Weights of a small transformer language model: 3351 steps.
MLP neurons of a small language model. Each row is named by its layer, matrix (up: input weights) and neuron, and shows model dimensions 176-367. Each number is 500 + 50 x the weight over its row's rms, rounded and kept within 0 to 999. Numbers have three digits each.
After each neuron's rows, "fires in" lists the words (lower case) most often at its 100 highest values on Wikipedia text that the model never trained on.

L8.up1224:494427617435512471610579457515488504479453447508551606551419487444487559461544388579522561470593405487524465493525512489458551414500504408432539524548506574524426532493547539567439573487467434443483463486495469589576516416424447491562484560554527520470475522453425495435471431508524529419477574511515532538480467496574418527414623377505532530509559532569531594536547556469452517514506505446564559526463480618446438418598469491466539500431538489481428556416538566444468493520521481508490431512502475511461523450512472544504475563462383514404544543387508567525556559533488566516
fires in: "the", "an", "his", "their"

L4.up875:486634529445433401594554467499490573395497481508553479482551491518537527444501479527522485509566515480515541427491455438492518518429508593525544561562415579541463542403534566506500537553456446427428455536496463529440450495447547486526441511450481386486408466508483513476376457491492458451485454413522497512540442518518596459512514465527483512574468541511543522508479548473423512537580462433396492465521583593499443481498442441506569473503384538566536552404493463498463594533570504576533498559490474591512574528552530493458536564513436487519542501435493444435455568561505543640
fires in: "a", "is", "an", "the"

L6.up335:409498580494515512544474485411485453559476626503559546484534540576613502483535525495512507432525561425488605512536444479500568542431430509458500501496529560632505492566496449487490495512423518451457422540522475522438436484508483437403558481419537488397474488535595585446515491521547484519575424509413482511519477460500479520513488513538494456527454488611408467461489469459536537579476562502433439516543610493514510469408527545540493496473408430533531463467405566486496545525557531496484493511461521482561517536561501416497590483571473557467475450558462453468426465514552407478
fires in: "in", "the", "for", "a", "of", "to"

L5.up1012:434511560438382486557511524554543427434563498462459562386530529416446466463583503497507563440581466477467473560428496507531522465525382453407519490503451553552547456529468408531469515477478609517513506450362455459505426511565492497526537507533427574527484444581469559510442502381560429488562422567516519539498537448552476526500562546533517479536412497542473464476457491473467547522469449619531462501480570516573424546464567512522512449519458558428538498506555451469522452453579461508500559468479528597489439416387487453510502498501541464470472489501503563386538512495534516504
fires in: "to", "with", "between", "of", "from"

L8.up30:491506566483489480595417481528531503471552440476407584549557558510539531387420522516486501474565523410481581614502576480562419519517535469418531541530484471588519515406533552427584573443505482465375508584480414503507609430573491503505472516406497480468548556570458456467567462431554497575429454526541568517497515492526441484435517474451585516508418595540528491523453476455560537447512414522562592541471544520472505596584555432492549492520433465561476535562501491504481415543563485489514498437590440560490490421444560483468543434470513500428459455514436484527596487501554422579
fires in: "in", "to", "of", "with", "from", "for"

L4.up1362:571576538480480532498444493456590551462450491489512552429516522462476505518519547445530536481524466584499514496527475461577441455452422507542451428558463465515434526435430462504558518589527575543437570442464515448622473555532502472589534452547540486513500548550480503447493503490500388498470540440548369507609464470363517508457508465469495504577526467483519518494544502588499360658445487575565443489547557513351341523606515475526450482451613502484498505519512492473590523436590500427578446440503466524519488408515470518544566417503507511432489466526519483517422510464553508502
fires in: "of", "for", "down", "between"

L6.up666:563522503421313528515572578554554482495575575491457479560561457640474508462516487472466505462487576497493488494395506518477370595488462559513510531480539468467489501523527443424479519485513526614488515449458443476491487467549601650506427509507508523524453487515505460494429569479558619446526544480562572434503443520432529609545481504498453478487537503510458483391567520480487507501527544458479494494623476470498494478484450563465511527463455546566586431520531419512498592537495605537520611486541474520512497440475452458533399482482501422351485524458473437491526508540404608365
fires in: "which", "it", "that", "they", "this", "contested"

L8.up115:467556553504505444492435458431489558500462530515479551554466585526510552527461474449507527475494472480534460549575508537399396485495508553515527433466503459422476530456512551495491516441636411467447575584565555565563555484505616431502426481429460513496474442537490621452445510505541451549528486455471532518430573546476542514453516564529545591520570528439458518498430523511452477524564403443523520504502500463480478550531504492630453499552537539533563579493564535483588475514510535509466436345542526485466428408541474463555469525501482465554383557501540501461496426390535513510
fires in: "to", "who", "i", "he", "t"

L8.up1095:510483642547455512490394465468450529525484391631488540462462520436485435401441516529452537473417514456437600482457418501568521504583515505434407457534492524478515589517464551551541478508494458484438512638498526473515550514551521470423401508476522510461537529535506481565467556548529552489472526462475536539507550511523499472467435480533548500465540472515541438484522569475481517461447437511527527531484525517611551591415394443435493556443527430481479589510483400473578487490573552524486505474508547550430469492520566472587455536488580465439388572544377453485640515449487504521
fires in: "in", "of"

L8.up190:485457466531511427433383482537467445405507522440547515577469525463518498475438537442614404611488467483516505472523509561429466543463509523575485543481516538536414529418439553536548451556547475417508484485455541529448469529544566475517538510384493556526563428479534548619485555561554511538599531493517437432494554483489523468576536436442471506547472535437528385478569480447525485480437438577402451429556483518518521644482536500507460587492511527576470485478515507422566493602454423502392470395531513488500604441437518428565517539462418438503427498437520468498533528513474479536
fires in: "who", "to", "that", "not", "t", "already"

L6.up761:477485523600440538419529449513442516471488584491475459449501459535558587468418426492452504434514492474514502500519543530568535479546526476500476462542419555535456516433460490513590426517568460463457530418344536431500407415435441530522477453537480451530555591536596411536437542471572550568561571471501468574504494509449401486539491524524502573421476489553556425467614460485470524486475455511526599493447501457443364465471568600508463399502550499513548392547475546484471528492536466529480516463479473531440404528478518431553593532536550567405436505493586527467472471507571449458
fires in: "from", "of", "since", "while", "however", "during"

L4.up312:531521422505504389568607491535434619441467512460467465446495624531538447471439515491499458433447545573472524535455450532383447542485508591433423404510560502521513523513533515543494535535565488513505495518501523556455470455521559543470518504496564596468546352480499519577541548549515498504561421572469474463419581507523468576527491476488463439523575447527470495554449457575492602369419451501429571514510426447474436668536511560511488422525533465557503534553525494509482507579449405540481472462567399416519501482454520384469549536538527447500544468466524475433500522512556432582
fires in: "to", "not", "could", "also", "t"

L8.up707:576549517473572521579471554520502475495417471447556510565429482582496425509496456498505424510574552477439502463459631454540530482467492557489577544463457442509495441402626361527480475480549501445472569472497517582437446521499454535500511486407406579547476478503449509412478456500567472431495477461445457560603499500513453566474532571530514533549522621560492572590555514475446646440476441505610560498489515499583571594480454564431435469500492530564532516448412533513600475545459470496521522566527539494497516437483614471449458515457470547428553595516503528577492497511535419479
fires in: "a"

L6.up572:466507593531501470582457625495523511551446467578439548556502510456532531453442529458509561568482427453519502575510632444384547465517476468375515582505452551499445546519460470518553618500509570563528502479520505528525496485535416459541553472419441504483497534506463522449467449527556596503522466468545487459547447549519572452486514484409391533521532520467447554516474509487483463495470562436572578463539501474506503495470490500407495535491515452497565465658532491537467564463565413607412625551507459470440463531443515529400509506513440604630455532532512515609500475447477486532
fires in: "to", "after", "when", "as", "of", "other"

L4.up542:633563566545457462517485514439387562512501546507464478522522534496522513526461508438461490468428484455452538469490475466511538555491484524551612536503507565418569496453588473486629472507484484554494511543459466526405439482511579519428493466478502603457503490499460396471494504534597483457465475637544457487466506466444537616545489471555479560595600535565412500457452537531440539573521613468493622457561519468501519531499536547517516381440509484500554435457429470578616552484534400557480524477564459450516436611609499480455441503483498452464481516487513502539514473441548447418
fires in: "of", "in", "to", "from", "at"

L6.up187:483514523601483592563460534552514527438417460408476478468451587449448511470453569510589524521517498581569486552478456499420441502443502485457556427489493499459487512507547498503395531488579574448518553505431517575542523520480511485425571479471583445446539444481535438557451469520607505523507514487434521496423554594561530543603474501551525463522560549473509461512451451447438528563491487523467467482475577611531521590526560479525366483538559514572453479471457399532509545563447446521549442505459527559526446452488682423498537498540558433530475517524472491395522583534558436586
fires in: "to", "would", "could"

L4.up680:434544513463496578500501448482488579483544556571439458582399551539520584425435542465507481576406437399529497543528419472491533532478506468440553495502559517515537446392468506511540454544481520567434476552460501597453491569541534384433535535528478569543521448495514520464498536528478544548547552570539501517484510543557472503470528547382532553504590502529470518529499432469457503525398536490483455531479526484537507527471421488582544491415490522441546449466572570497507546483552474534554424486598440552671480438494592507505544521407438495480482436474497477548431468477369460468
fires in: "on", "of", "to", "appointed", "in", "the"

L5.up1231:588472508497388567446428524522485510549517465538466486582454557505540527491479476545459560452525549473440633456407534502544415532597409486587556597441482512520508441573472495481367572480369451469566461575551485577491480545471537520454481480494478531445567546554522597442379559535496542482448498442510552505530537483427439501422504544548489499531584518510432413479517602509419556454524493537542500484474522564447513558518368554476491516439518512529545537535554487528447507565410538497411491506553472560528503415515529582509559443434512443388453437474456483539519484589480462438
fires in: "there", "they", "he", "who", "it", "that"

L8.up735:655514440496407522526426517488441547465641482445517515449571571430528440450501518517551464493403504499520530579523585515516465533493584467552489540476475449515459491446522562473527600527488415444428546468498461550426453476508482597492472482469554534401516435399487532627447475510474561487514497594501541428465511563492594538542486539435438492466531540517492457473474382544585506481512455461528495541545493478501484564515498547505430473505453471500487454412456504512410446444423384552517416527520542479453461573494617494486585556581499401522511480537469447558563560566589453482
fires in: "to", "save"

L4.up61:375559564421555433528485450420451545413578455456473490516472520488448555538538510508548545362507458625394453559533508453490520610436514462508601578469557466509508465489494511508622500454543503522492443559461423369564462423474563504458464474472501541509454511511521554433465509473484472527540495481571465488485549485487418468509484561430501611515492585486585565546431534460468530466563487544566475527541489626537472502492519511441495537482591568557518490537499476480556511532516427445521609461514532518415526531572566529455520517452509553417509595539464433477504442528578492550
fires in: "of", "and", "in", "or", "from", "by"

L6.up381:530529484545490500456433439491498499537453455461538478442499489560519546504501444481521542514588517507460533555558459517443484560583434518432575438541424519464506499434547449420425509493539526510548579548442511473503463479462528489497562559487510456547539518525338660451541471547512573489472464416509472572493554488482520460428573520468525505490458581484539553471482504471432555490452433445505564525465496461560538576448475560579486498465454545624513588580430581561569579524475531501502408509419442492521506440532477442424503561490565467395578615519458453551448522482403434587
fires in: "a", "first"

L8.up1034:502537522448492529498540485500454475503575510541531566491542560524570570528467511538513522396434564518560589470500551419548534486470436549474531425442535553482544591480486488530582451488405449490425473514485489480459505567499474509520573513474527483582487529414525492371491506484564454463383463513573570477618470469518555490464526548457448547518533472569547491420484516379468507557517520551535540443494519492498426545437521601468493408464518482463542549531552490566505532568469457530496446538537542438490435514513560569617439532480508421429509501532459480437511462510414429502
fires in: "in", "al", "alternative", "of"

L5.up685:461497606392499499572468567420475461409563483488531441533479504564484516541530555460455594438492471444454536531568449442501509526504520517452533528534463505509531617577488427625457422531447572498587519440521522619484486453437496476466552467489461512416447511488490576404526460535594471507424492513474501540524508453416571549414553522526470551549596626522487485437494529538432534523555509390629447438547539494405529569428503518559543539538428561434508543554598586496494561593545475467395467447576424561506495517465479526587539547393430504531458456544519441438411523448505469498
fires in: "to", "at", "of", "the"

L8.up53:504475435493519420522574460418526557547456501423532453542481430412547482478486522547484453512540503467570520535503450465509462479484493452441517582383497461584476446539453520439491556451482508537537473447500564437555551531494562486549404487446548495499570521412440539518491358470532490579489567533469475524496491527533516448431567428427588524555547510521585543402457465564447541463459478511469517453535534502600430462499528535503522545486463450552441482446455515440486486464454508475534424548534427448459495422449500640463522539528492509497492458436499623516461472633487476489
fires in: "his", "their", "its", "top"

L6.up925:552409445541374505536602510434516451512524437564477574464519511460459521565531444448405459511573470435525489460415474538501522517466612479489478551578417490452489522475467483507372473519479512527515510493454484552480488475509541616465527453466509522531486493622523459613387540542558499516443498411524547578570517429504485505428511527473464580504603535471508474447496643520409489466585514509460446540403426531559453482560533576441490542565426451555480472466510483565500567589551543555443580506489510468450515468544475570402487499518425483501436424454454433561532509501390515461
fires in: "and", "which", "who", "it", "that"

L8.up1453:462554596455478517545462416508501533456534565498508523443509569576469480439399549528466532462539525476500535511580503499506563497516418568525514556567535474453425615526482538500622487513526522567496498429483453516522503480538578472473496555507535512494566487457452496581458569495496561458512525557448480472565484506512469509478520551529536624468452515492473552535397467512498469387447454471543650521457555584488410577502507554479471464484458456427455530413502539426530457469463622544396528542398510449585533383519511467525463471450561548415489433537435470495536548507616528501
fires in: "to", "by", "of", "in", "for"

L6.up254:505589401591420547517448428470421637572495493526405559565524496448509530506521498442552486451405438507579532578429435530393468494545505541527437526477592444449434500535490490525456553508496462480464485509457500464502513405472656495456374473407452576492460505533561570571527525540512474570510526430579508502568569551499523463519549568549490463523511465514450499533453531550431418480488472477459454582559515448578464511470524621514480442564511489589501540527491474499457514503453469515475496408558470499473484443457546538554522512393522351414428470551568453481549544465579444553
fires in: "they", "to", "who", "he", "she", "we"

L4.up52:498459560602531501564512475402466531529489430553534548530501580485539516461468456485543559477592517522565490610542503441525433449504560475514496518493528512553466559492577510545530506447560476572530482397504435481554475605548549549561466627393493419464526537501498528501496534454478562510396470448529481461490512504532540605574509525463508571491540507576508485553337519485545538538511528467531491485542462544503441502518585437501480581476451469456541542615546543484471596546593478526483563471575457521534498506519505521492522461454372460459454529582417607557529443491565532522
fires in: "and", "the", "as", "of", "to", "s"